MLP neurons of a small language model. Each row is named by its layer, matrix (up: input weights) and neuron, and shows model dimensions 448-511. Each number is 200 + 30 x the weight over its row's rms, rounded and kept within 0 to 999.
After each neuron's rows, "fires after" lists the tokens most often just before its 100 highest values on Wikipedia text that the model never trained on.

L6.up1172,211,205,204,155,208,223,174,175,218,159,201,190,173,264,185,208,192,259,266,182,181,219,167,197,222,223,217,174,195,219,254,215,210,218,188,245,201,197,157,164,221,206,213,159,228,228,206,197,206,179,176,219,199,184,203,217,240,188,211,210,227,213,208,212
fires after: " ", " |", " ("

L6.up140,155,224,252,185,166,218,202,219,202,202,201,185,183,224,243,192,232,157,172,221,214,228,195,215,165,195,140,265,172,186,210,236,234,204,171,186,195,194,158,186,298,178,198,199,188,198,206,245,166,180,214,171,196,223,215,240,220,213,170,189,143,223,210,217
fires after: ":", " is"

L6.up191,198,222,235,222,224,203,155,269,180,201,197,142,193,200,194,223,204,193,217,173,241,186,156,181,201,161,182,172,229,224,257,204,259,154,125,225,207,195,249,242,182,191,208,157,210,163,185,170,183,192,162,170,203,200,187,161,198,241,194,238,241,215,220,200
fires after: "1", " the", "2", " \""

L7.up879,189,265,180,228,230,227,190,209,249,227,197,218,247,168,188,161,173,168,213,190,221,186,206,189,213,221,134,198,201,192,233,217,224,192,188,226,221,185,209,179,178,219,197,195,194,213,190,225,186,184,226,266,170,162,127,147,215,169,194,149,144,198,197,165
fires after: " ", " |"

L6.up1811,210,166,190,166,187,236,141,198,218,221,183,159,179,203,219,271,178,222,182,171,193,198,193,277,147,236,232,233,248,247,210,236,192,204,212,158,219,181,239,153,197,271,284,180,238,182,228,196,219,240,194,208,189,166,166,247,177,212,182,164,178,139,185,190
fires after: "–", "-", ".", "20", ","

L7.up1355,190,259,156,234,249,163,188,210,182,219,195,218,239,136,183,193,205,251,197,242,196,195,177,195,159,202,162,178,192,186,223,227,221,186,210,208,222,190,242,172,211,206,237,196,162,219,203,211,170,219,230,201,201,251,192,168,225,140,190,184,212,232,253,221
fires after: ",", ".", "20", ":", " ", "19"

L6.up874,159,202,179,206,183,149,193,215,235,208,156,207,231,239,161,211,242,194,145,162,209,173,195,155,214,205,204,184,157,158,211,200,177,127,290,206,203,197,182,164,222,271,205,174,192,171,171,246,225,181,226,198,212,206,107,236,173,196,250,204,150,246,209,199
fires after: " of", " the", " a", " and", " in"

L6.up88,175,229,177,231,194,227,268,132,184,201,187,230,227,199,186,265,166,230,185,195,242,244,210,195,164,205,225,179,179,214,170,195,218,158,216,232,189,168,201,205,194,225,170,233,205,171,218,175,216,212,232,192,203,187,209,282,226,169,160,137,199,202,163,205
fires after: " |", " ", "1"

L7.up1135,233,222,134,201,195,195,203,188,264,164,179,182,173,185,197,200,216,249,207,183,202,231,254,228,222,235,167,189,197,147,194,198,200,213,204,201,168,198,258,226,149,214,197,242,164,260,187,213,180,195,270,213,263,204,187,230,220,236,199,184,234,213,170,207
fires after: ",", " April", " September", " January", " February", " May"

L7.up1964,206,190,192,176,213,254,102,198,184,217,194,172,191,140,191,172,201,232,199,224,236,195,174,208,194,202,145,209,166,135,213,205,205,187,249,248,229,183,240,189,230,211,187,173,232,225,223,156,166,168,174,227,245,225,210,201,191,167,178,164,271,196,203,212
fires after: "–", "-", "10", "11", "1", " Home"

L6.up309,171,251,231,127,220,220,258,241,245,184,209,178,189,170,264,211,200,232,161,160,139,208,185,198,210,202,174,217,227,225,254,213,187,187,225,223,179,175,169,207,189,173,206,180,190,175,137,211,165,233,162,211,139,196,196,233,229,182,225,192,136,171,246,208
fires after: " ", ":", "2"

L6.up1001,216,220,193,195,198,212,165,174,239,161,189,222,140,195,217,168,222,165,228,223,206,256,112,172,165,158,238,239,213,172,141,207,185,148,215,173,224,202,142,229,213,195,231,230,212,173,186,207,208,164,191,158,199,216,225,173,191,182,165,206,193,184,238,253
fires after: " |", " "

L6.up1243,187,191,266,222,125,189,168,212,166,202,206,178,223,207,267,173,222,248,198,249,210,209,239,227,146,176,143,213,207,225,232,215,219,172,169,184,231,199,200,177,169,212,207,200,181,124,203,191,245,236,170,205,179,174,242,230,122,263,163,203,169,211,220,248
fires after: "20", "-", " New", "35"

L7.up1932,165,192,192,180,260,242,244,152,236,174,179,218,172,221,230,228,209,197,132,217,186,228,228,180,177,215,224,171,227,212,166,189,206,206,156,173,153,197,233,195,203,196,218,189,224,207,203,257,234,147,200,206,175,215,198,155,224,196,148,199,168,198,188,248
fires after: " ", " the", "-"

L7.up314,246,178,157,193,207,174,236,207,217,198,146,156,167,237,194,161,237,212,234,224,183,239,198,225,186,195,222,116,212,215,232,193,221,175,201,214,218,210,210,185,200,222,205,184,194,204,207,191,219,212,221,233,172,185,176,133,242,185,181,176,234,235,180,178
fires after: ".\n\n", "\n\n", " (", "==\n", "\n"

L7.up1350,185,186,159,186,187,128,153,169,194,240,161,224,197,158,188,179,220,218,142,174,178,210,195,224,155,209,216,215,241,174,230,184,261,192,272,207,245,181,243,158,159,205,225,216,216,215,207,231,219,228,170,204,215,212,186,185,201,188,206,206,252,271,218,195
fires after: " |", " the", " ", " a", " as"

L6.up161,168,195,163,211,219,195,205,250,188,272,199,264,229,239,136,244,201,167,177,189,262,235,155,168,217,222,172,177,221,203,204,185,186,147,217,174,260,179,192,189,212,217,218,181,181,207,200,214,177,198,250,206,207,203,179,187,235,203,213,181,217,207,176,195
fires after: " ", "20", " |", "19"

L7.up1448,222,185,229,212,206,188,215,176,216,196,177,222,205,229,229,225,253,212,245,210,198,221,221,260,213,183,188,181,187,203,185,198,236,250,245,174,216,192,216,235,196,209,184,238,197,206,199,179,175,212,239,211,242,218,176,214,216,108,211,216,183,173,165,227
fires after: "20", "19", " ", " February", " January"

L7.up1564,204,184,160,237,134,177,193,164,224,204,216,153,236,210,166,164,237,169,269,246,211,214,240,218,156,208,217,200,182,219,234,233,180,213,163,203,212,192,260,185,223,210,211,194,194,166,205,222,186,202,192,171,244,170,229,165,179,247,166,171,178,209,226,235
fires after: " |", "|", " ", " |\n"

L6.up1749,170,208,185,214,144,127,211,214,210,167,209,228,211,208,219,196,201,244,150,203,223,186,169,215,214,170,173,213,278,208,207,211,179,134,173,230,222,217,182,135,208,148,206,137,188,181,221,191,159,203,169,168,184,172,175,219,214,184,143,221,178,200,158,150
fires after: ",", "9", "8"

L7.up1358,162,189,187,185,232,178,165,222,204,213,181,185,195,241,243,201,213,219,169,207,222,191,205,165,194,225,230,202,184,179,173,190,231,156,198,212,175,153,178,211,164,236,205,228,234,171,245,180,183,216,204,137,204,215,205,220,165,169,211,130,193,241,168,192
fires after: " (", " ", "-", "===", "==", "–"

L7.up1270,212,184,175,143,218,270,174,179,178,208,173,217,157,216,198,214,230,234,204,172,182,195,218,170,243,260,176,179,203,179,207,211,199,150,204,216,182,175,150,195,180,208,175,204,196,217,179,200,167,271,170,193,136,187,205,218,212,151,145,191,230,184,174,212
fires after: " ", " ("

L6.up1329,218,181,157,211,190,151,180,195,194,217,165,249,159,242,189,257,222,222,168,166,152,219,205,184,171,212,206,215,218,197,266,274,219,178,225,248,259,208,167,226,225,220,183,224,210,218,160,226,214,248,221,148,246,231,198,252,200,214,218,182,206,210,198,192
fires after: " |", "0", " Goals", " "

L6.up1758,228,167,211,231,174,202,167,220,221,179,150,249,185,167,193,212,219,213,191,190,207,177,179,150,237,303,169,217,243,193,184,248,221,193,228,186,144,222,184,204,223,193,145,211,202,234,197,187,210,167,130,234,220,236,227,218,143,175,152,178,188,235,212,261
fires after: "–", "-", "0"

L6.up1296,189,140,191,153,227,122,205,163,216,187,157,248,182,184,203,188,190,193,196,168,183,241,197,201,138,221,184,225,128,218,137,237,165,190,212,199,237,215,242,168,222,194,171,179,218,192,175,217,159,218,183,200,197,178,168,192,184,187,215,242,162,211,232,242
fires after: " |", " ", "|"

L6.up2012,190,198,292,147,164,217,203,215,155,246,205,216,213,165,170,229,196,180,185,188,213,188,195,169,174,218,194,201,147,166,205,207,233,172,202,220,180,245,177,201,216,215,268,115,277,170,179,264,219,221,164,224,212,182,241,173,177,187,147,134,193,221,200,217
fires after: " the", " for", " a", "–"

L6.up1756,194,243,186,215,181,168,178,185,249,174,177,200,120,229,206,163,214,256,187,234,214,205,192,227,191,182,192,165,218,193,209,203,210,172,212,182,259,167,191,205,170,197,239,183,248,250,127,186,183,242,236,218,134,181,196,199,204,205,162,164,129,244,201,157
fires after: " ", " |", " out", ";", " of", "11"

L7.up1041,204,179,180,244,184,163,179,194,190,206,220,218,167,199,201,211,193,211,177,186,200,264,208,158,113,180,229,165,196,228,176,191,210,270,204,234,201,152,219,188,210,241,207,191,177,179,216,173,198,212,249,148,211,262,221,247,164,246,161,256,168,237,202,174
fires after: " |", "|", " "

L7.up1536,224,195,165,226,190,175,155,200,231,220,179,224,215,255,203,184,188,183,243,183,205,225,149,196,185,152,194,211,286,195,194,172,190,179,216,221,192,212,172,210,192,187,189,213,185,224,152,198,172,235,131,197,204,226,257,215,230,227,151,227,154,223,165,172
fires after: ",", " out"

L6.up1249,215,214,225,186,194,263,188,207,186,215,200,189,183,223,182,199,227,219,206,191,234,205,185,206,258,221,217,185,220,175,181,182,183,207,224,220,216,184,178,181,212,174,224,180,240,249,227,237,215,228,221,169,224,213,241,193,197,162,187,139,226,198,139,183
fires after: " the", " to", " from", " a", " at", " an"

L7.up791,183,261,233,163,177,258,113,206,188,169,186,176,207,170,192,147,216,194,192,198,178,159,206,195,180,213,235,237,146,189,165,206,218,218,231,197,174,213,195,192,232,233,184,180,152,244,181,232,225,212,239,205,238,154,210,215,186,183,267,211,207,204,141,211
fires after: " ", " |", "0", "3"

L6.up1995,205,203,214,201,173,211,205,167,230,200,153,190,206,242,188,236,212,241,238,215,164,186,216,229,186,207,193,150,216,222,174,193,241,126,199,220,237,204,219,210,175,172,215,181,205,189,164,204,220,233,151,211,240,216,144,138,218,190,162,178,197,200,148,227
fires after: ".", " |", ",", "==\n", ";", ".\n\n"

L6.up1401,166,213,169,212,214,167,199,190,253,184,190,171,201,193,227,218,190,250,179,207,201,207,209,210,227,175,267,195,216,178,250,194,197,207,202,184,170,229,178,203,138,217,211,212,249,207,153,165,235,209,230,163,257,219,195,263,199,228,203,203,176,267,237,195
fires after: " ", " |", ":", " Total", " time"

L7.up401,182,228,200,162,201,185,207,204,157,152,152,242,195,192,186,190,226,192,206,170,190,139,216,223,189,157,176,170,189,176,189,160,232,171,250,237,203,167,192,133,232,215,204,208,192,201,155,139,258,221,171,161,170,240,219,202,131,149,184,214,203,247,175,186
fires after: "\n", "-"

L6.up1083,190,257,147,223,218,223,209,242,232,145,196,217,182,213,207,147,193,177,258,205,197,164,142,166,224,204,255,169,259,195,263,165,219,215,244,162,232,218,215,231,210,136,217,229,153,182,165,223,198,155,252,198,211,173,264,269,237,191,168,215,162,212,189,173
fires after: "|", " |", " ", " |\n", "|---|---|---|---|---|---|\n", "|---|---|---|---|---|\n"

L7.up76,253,167,169,202,246,211,190,143,201,236,169,165,232,180,159,157,142,201,189,187,225,211,226,210,223,252,223,195,230,226,171,168,216,188,224,214,227,195,214,228,157,212,212,209,167,216,219,233,227,154,229,197,158,187,215,208,132,184,237,158,142,194,249,175
fires after: " ", ",", " |", "–", "6", "3"

L7.up1203,209,235,214,223,217,168,185,186,219,181,162,196,157,129,177,258,253,176,274,193,191,219,193,138,168,208,225,241,193,210,277,122,141,177,232,163,240,209,207,203,274,222,189,201,222,228,181,195,181,134,204,131,222,194,226,185,233,209,169,264,186,200,175,185
fires after: "|", " |", " ", ":"

L6.up1220,201,231,280,168,220,137,234,243,209,249,222,124,149,195,202,204,220,161,155,182,157,219,198,276,188,209,208,263,194,193,232,216,179,224,213,172,263,224,247,178,212,252,170,169,212,207,188,131,220,228,144,231,182,195,189,161,214,187,178,209,197,233,203,164
fires after: " the", " of", " a", ":", " an"

L7.up873,222,206,175,194,218,217,220,181,230,155,214,206,216,218,226,183,182,203,191,239,163,207,195,168,128,181,214,122,178,220,235,171,209,221,177,170,230,242,138,198,209,244,221,166,171,168,185,236,218,155,242,199,193,204,210,227,198,189,259,260,124,189,216,225
fires after: " ", " −", "–"

L6.up1367,181,196,216,187,182,147,210,216,266,202,190,196,187,192,172,190,221,230,203,256,197,183,138,270,185,153,198,228,221,244,223,194,219,214,223,160,225,162,163,229,142,199,207,177,206,214,200,205,230,171,164,189,208,215,228,217,185,199,164,182,178,211,175,205
fires after: " ", " of", " Cl", "Bul"

L6.up1188,190,201,196,181,156,174,214,193,170,201,156,185,159,207,159,168,239,208,160,169,180,155,138,204,230,213,169,205,168,211,201,252,200,136,237,200,198,175,213,202,234,221,143,213,208,208,200,232,190,185,135,204,213,229,193,225,210,208,188,217,188,220,248,167
fires after: " the", " of", " and"

L7.up1596,196,196,180,238,211,154,169,205,275,168,195,225,212,223,267,232,193,165,153,203,224,218,226,222,153,226,213,181,189,212,176,184,193,220,218,197,192,222,229,183,208,262,172,267,219,157,212,187,232,187,225,196,219,159,202,169,218,217,195,198,216,186,239,191
fires after: " |", " ", " (", ";", " \""

L6.up1651,194,189,196,240,212,208,220,213,195,216,193,240,228,216,174,195,183,203,264,157,240,183,227,219,200,182,207,212,256,194,231,170,247,208,216,236,173,205,244,179,202,133,241,199,203,180,161,226,175,198,195,166,194,231,165,193,190,200,234,187,192,224,199,203
fires after: " the", " to", " The", ",", "'t", " \""

L6.up1419,177,214,209,218,206,228,230,190,174,206,212,213,202,282,173,168,209,201,172,175,217,252,218,218,198,231,199,179,199,187,170,208,196,268,212,169,240,145,191,195,223,227,174,147,155,248,163,205,166,221,143,208,194,206,179,152,177,206,164,162,179,209,214,171
fires after: " the", "'s", " its", " of", " his"

L7.up612,235,215,191,182,202,213,165,180,175,207,194,201,209,176,221,160,236,213,186,220,222,197,223,227,157,211,174,241,251,170,218,203,231,170,166,195,198,206,218,172,210,147,197,202,206,193,209,219,177,270,208,155,237,168,181,202,211,111,203,231,203,175,205,206
fires after: " ", " in", " a"

L7.up932,214,187,185,191,175,192,208,156,196,186,183,203,106,236,197,236,222,230,173,173,255,171,210,148,188,158,193,234,177,129,251,200,200,253,221,213,244,154,173,145,213,222,209,214,200,191,218,170,173,223,148,175,133,185,228,167,212,173,194,217,204,208,215,218
fires after: ".\n", ".", " |\n", ",", "\n"

L6.up1236,200,218,214,173,195,173,183,192,190,177,177,183,237,204,148,193,194,235,252,206,185,162,211,224,226,220,196,222,209,185,128,149,206,165,205,240,244,200,195,182,193,193,201,174,192,185,184,255,217,194,237,211,186,229,123,178,175,185,214,215,223,234,227,164
fires after: " the", " and", " with", " |", " from"

L6.up1095,235,235,199,131,179,210,192,180,177,182,204,175,196,186,197,224,256,187,177,207,172,198,224,223,173,197,216,211,208,192,213,154,201,192,188,226,203,164,207,215,156,242,234,190,199,208,223,214,208,199,201,226,253,193,189,191,152,231,164,217,197,187,219,202
fires after: " ", " of", "19", "20", ",", " the"

L7.up455,179,170,235,220,189,211,176,229,243,215,175,229,197,181,231,199,197,208,199,190,227,179,170,249,227,207,178,233,189,166,209,190,190,147,168,227,223,197,174,260,224,257,204,201,171,243,218,209,218,210,198,233,140,143,200,195,223,180,153,122,220,201,202,201
fires after: "–", "20", "-", " As", " to", " a"

L7.up1697,177,196,234,194,172,261,182,225,191,168,165,175,185,227,215,146,215,192,220,189,182,231,165,154,243,194,242,201,219,153,201,219,221,165,212,179,219,182,215,205,187,169,272,194,240,179,138,217,137,186,165,183,224,178,223,236,213,205,180,175,208,171,260,186
fires after: " ", "."

L6.up425,241,236,239,257,242,148,161,186,198,191,167,226,217,206,224,229,209,216,117,227,196,200,177,257,159,248,150,247,167,178,175,122,181,179,201,217,236,249,165,210,187,184,153,207,171,189,152,151,230,250,186,183,190,221,179,204,181,267,186,166,216,215,163,180
fires after: " |", " /", " in", ";", ","

L6.up102,186,190,254,211,206,238,120,210,189,189,174,220,239,170,217,212,241,116,208,186,191,178,188,182,221,171,140,177,186,169,223,202,241,180,220,193,214,203,228,221,241,243,211,236,217,148,241,218,240,263,243,176,184,177,207,192,233,145,146,148,194,242,158,209
fires after: "′", " the", ".", " a", " The", " William"

L6.up180,175,236,187,170,176,165,198,209,230,220,136,212,152,160,244,225,182,191,231,214,227,178,206,239,165,198,163,207,175,234,166,213,170,149,210,244,226,165,197,187,230,107,166,171,202,188,218,176,236,253,206,215,273,229,182,177,239,231,246,195,241,187,224,178
fires after: " |", " ", " P", ":"

L7.up1223,208,241,210,203,205,155,185,133,254,198,206,190,190,252,172,187,167,233,214,224,195,200,147,200,198,177,138,245,209,240,226,171,232,201,224,191,241,210,183,183,165,237,187,153,273,213,162,206,227,175,184,212,239,205,170,211,241,263,159,217,173,185,173,205
fires after: ",", "′"

L6.up1062,164,233,208,199,209,220,223,224,203,238,165,199,184,215,208,236,248,195,295,185,190,222,218,219,159,159,204,168,199,241,203,177,203,199,197,228,211,204,201,148,208,202,219,252,226,168,217,193,182,183,199,204,144,267,171,175,199,190,180,189,223,226,142,186
fires after: ".", ".\n\n", ",", "==\n", " ==\n"

L7.up1556,187,230,190,195,200,161,243,161,212,205,158,175,201,192,134,209,199,170,241,215,166,176,183,202,188,199,207,227,184,184,229,238,166,199,239,212,217,183,193,252,259,240,261,214,224,266,220,169,193,234,190,172,161,212,158,201,241,255,154,205,135,159,171,160
fires after: " |\n", " |", ".", " ", "Note"

L6.up799,195,140,214,229,193,210,165,184,180,155,205,165,196,186,229,226,156,192,237,267,242,188,199,189,217,272,174,189,207,201,183,266,175,209,166,202,257,113,193,211,149,205,220,215,229,172,228,149,212,161,160,197,215,205,155,185,214,204,202,143,201,166,221,225
fires after: " ", " |", " Th", " the", ".", "-"

L6.up186,227,263,194,205,137,157,165,205,179,211,205,258,203,229,228,194,256,272,189,173,221,182,213,183,218,238,201,240,197,217,208,204,179,227,145,214,223,229,175,192,161,177,247,217,207,244,140,179,178,153,159,204,251,207,207,248,168,264,215,204,207,205,223,222
fires after: " ", " |", ";", ",", "HL", "0"

L6.up633,156,226,180,228,199,181,143,231,234,227,210,159,204,197,202,189,225,188,175,169,215,178,172,232,191,231,223,133,224,215,220,221,220,173,179,233,217,165,261,134,179,221,176,226,168,146,180,205,241,162,200,180,206,148,203,210,104,227,147,221,217,184,198,174
fires after: "–", "-", " of", "20", " under"

L6.up155,181,206,157,213,212,151,140,187,132,211,229,146,227,218,222,205,213,191,258,231,223,186,165,194,143,201,200,235,159,213,211,180,186,182,210,192,253,244,222,225,216,161,205,218,174,174,139,242,165,181,197,159,167,204,173,163,194,140,147,168,230,218,210,199
fires after: " |", " ", "|"

L6.up1379,160,156,206,187,207,194,202,191,128,223,199,212,141,208,213,207,226,228,249,234,195,206,162,194,162,213,208,180,164,222,267,155,188,175,217,248,219,189,162,208,186,154,229,161,187,194,181,208,171,148,198,175,177,247,224,184,208,159,220,200,193,237,192,194
fires after: ".", ",", " and", " in", " to", " but"

L6.up1989,187,205,221,207,193,245,172,194,225,238,134,215,196,182,207,234,279,241,216,160,125,227,154,190,194,180,265,270,151,230,153,127,198,187,236,210,209,207,174,203,203,283,151,172,183,228,216,248,241,229,175,220,201,188,172,203,180,192,240,241,156,195,191,185
fires after: " the", " of", "'s", " Critics", "20", " The"

L7.up2028,148,171,200,215,215,191,193,179,197,181,201,168,199,252,221,165,203,190,183,252,209,189,165,186,171,198,219,215,181,242,184,241,160,217,185,272,249,190,218,217,237,176,217,216,197,204,197,184,229,183,207,224,190,228,229,210,177,211,191,133,186,230,217,181
fires after: " ", " U", " |", "–", " went"

L7.up2003,205,182,215,162,172,205,194,204,250,226,170,196,162,215,146,182,148,251,198,210,172,203,136,189,200,257,213,199,188,206,175,184,223,196,210,208,225,216,227,179,221,166,191,164,187,206,194,209,190,193,204,192,249,208,231,185,219,191,288,182,177,220,181,167
fires after: "0", "-", ";", " ", " |", "2"

L6.up1183,135,226,248,219,213,227,122,148,237,251,167,198,187,183,187,147,227,239,207,208,199,214,211,211,196,224,217,178,202,209,242,176,181,229,203,198,204,166,159,137,204,168,217,160,234,203,228,210,173,161,215,184,263,178,215,185,188,210,132,147,175,242,195,164
fires after: " ", " of", " |", ":", " ×"

L6.up764,226,194,188,208,220,143,187,174,218,188,229,196,148,191,195,121,194,182,192,156,271,181,177,187,197,174,168,184,218,218,233,254,240,204,203,241,227,223,201,184,178,204,230,185,197,207,212,202,208,162,205,209,196,220,224,231,181,211,211,187,101,241,239,165
fires after: " ", " |", "19", "20", " (", " of"

L7.up1127,200,207,223,194,197,213,210,180,243,170,206,222,200,154,226,173,217,174,234,202,159,201,157,200,139,261,173,214,194,219,171,204,196,186,214,280,212,144,253,208,237,178,182,188,207,214,200,184,159,230,177,173,191,195,179,205,191,192,169,220,171,214,174,222
fires after: " ", " |", " /", "|"

L7.up1525,233,177,165,160,257,196,183,188,239,187,212,235,167,173,260,251,221,194,183,241,233,257,180,175,204,208,203,189,140,202,239,221,211,151,181,247,232,177,205,138,222,207,276,198,214,238,179,169,232,177,244,188,225,180,163,204,188,262,229,195,250,201,223,224
fires after: "–", "2", "1", "19"

L7.up313,224,260,189,169,166,149,232,238,237,221,228,208,209,220,179,192,255,199,133,208,205,238,218,219,196,112,217,186,158,184,194,197,256,205,220,186,226,198,179,168,169,192,167,203,189,174,154,161,188,187,216,98,211,255,209,198,212,225,174,210,186,254,171,211
fires after: " of", " ", ";", " |", ":"

L7.up2035,134,195,205,184,178,164,171,228,206,168,180,268,161,134,194,212,222,227,187,230,184,178,266,177,162,178,243,174,147,210,211,201,217,217,261,210,239,144,160,182,173,261,192,150,224,160,232,199,211,163,198,193,184,169,175,225,154,190,244,255,215,217,237,203
fires after: "|", " |", " No"

L6.up423,244,198,214,213,219,176,201,235,216,234,228,189,193,146,120,220,217,185,189,176,205,137,167,226,187,190,228,201,234,205,233,195,234,214,250,189,202,184,231,202,182,258,174,161,198,211,165,233,215,200,225,230,162,222,214,192,218,172,191,240,231,226,260,184
fires after: " in", " the", " of"

L6.up19,181,157,194,201,179,161,193,176,199,188,206,207,209,239,247,236,186,198,208,192,197,208,235,145,141,169,205,162,174,189,203,185,218,185,162,252,226,176,234,190,174,192,202,236,145,203,194,248,203,207,196,179,159,276,207,247,209,212,181,147,196,186,155,209
fires after: "-", "."

L7.up1857,183,207,176,199,198,186,198,165,220,212,168,186,226,227,178,227,187,146,253,205,162,244,216,248,168,230,207,190,208,229,191,186,181,226,193,207,240,154,202,238,221,217,175,197,232,213,191,216,200,229,231,152,195,187,199,281,256,189,217,199,218,164,214,222
fires after: " |\n", "|", " |", "Original"

L7.up1945,187,201,188,219,197,149,151,165,198,191,196,208,163,155,215,183,183,254,242,166,162,195,147,224,193,249,227,260,203,212,201,233,198,204,207,235,163,235,143,196,238,259,218,193,189,184,236,232,173,241,164,158,237,175,213,160,215,190,218,212,194,230,173,234
fires after: " |", " ", "0"

L6.up444,209,195,198,185,164,191,212,160,168,181,216,195,191,180,196,198,227,212,178,170,235,202,213,241,211,173,219,178,224,223,249,184,232,251,197,173,212,120,192,153,206,209,158,191,232,189,183,179,206,202,236,169,184,207,193,144,272,136,192,194,212,240,209,206
fires after: " ", " |"

L6.up57,181,173,208,206,166,230,164,135,220,209,243,191,138,270,180,211,225,165,188,204,198,193,233,164,163,186,235,199,249,212,184,203,195,206,149,204,239,212,196,210,154,194,244,207,164,200,212,186,206,199,185,203,234,194,222,140,222,205,225,179,165,190,151,206
fires after: ".", "″E", ",", "″W", " /"

L7.up770,150,208,242,178,204,219,201,212,211,219,210,206,197,194,226,261,193,177,195,233,98,203,232,194,201,211,205,206,194,172,174,203,168,231,223,186,184,246,256,191,191,179,280,217,221,173,183,176,140,175,204,209,172,227,130,205,271,193,241,210,222,273,199,217
fires after: ".", "-", "13"

L6.up735,195,218,212,195,190,205,113,231,201,261,201,208,206,206,149,144,181,228,187,147,157,206,150,257,198,240,239,187,231,180,175,267,186,207,246,161,231,216,206,183,217,209,235,148,206,244,170,175,129,209,173,171,149,161,234,203,161,213,217,158,274,184,176,171
fires after: " the", " in", " of", " ", " for"

L7.up1545,199,218,193,164,237,256,178,187,208,182,152,219,205,204,233,161,192,161,174,188,168,167,232,232,156,242,199,204,163,223,234,174,217,203,207,168,166,191,202,184,140,201,283,212,205,213,241,178,144,202,199,164,247,174,227,198,252,195,214,200,169,206,229,214
fires after: " ", " |", " Player"

L6.up521,187,238,212,184,214,152,242,187,161,236,212,179,215,232,178,216,196,237,194,216,213,241,229,186,204,203,252,169,225,238,198,195,199,237,217,227,197,199,205,239,173,191,193,217,203,242,227,175,236,201,195,198,258,187,154,227,230,183,256,164,180,172,169,206
fires after: " and", " "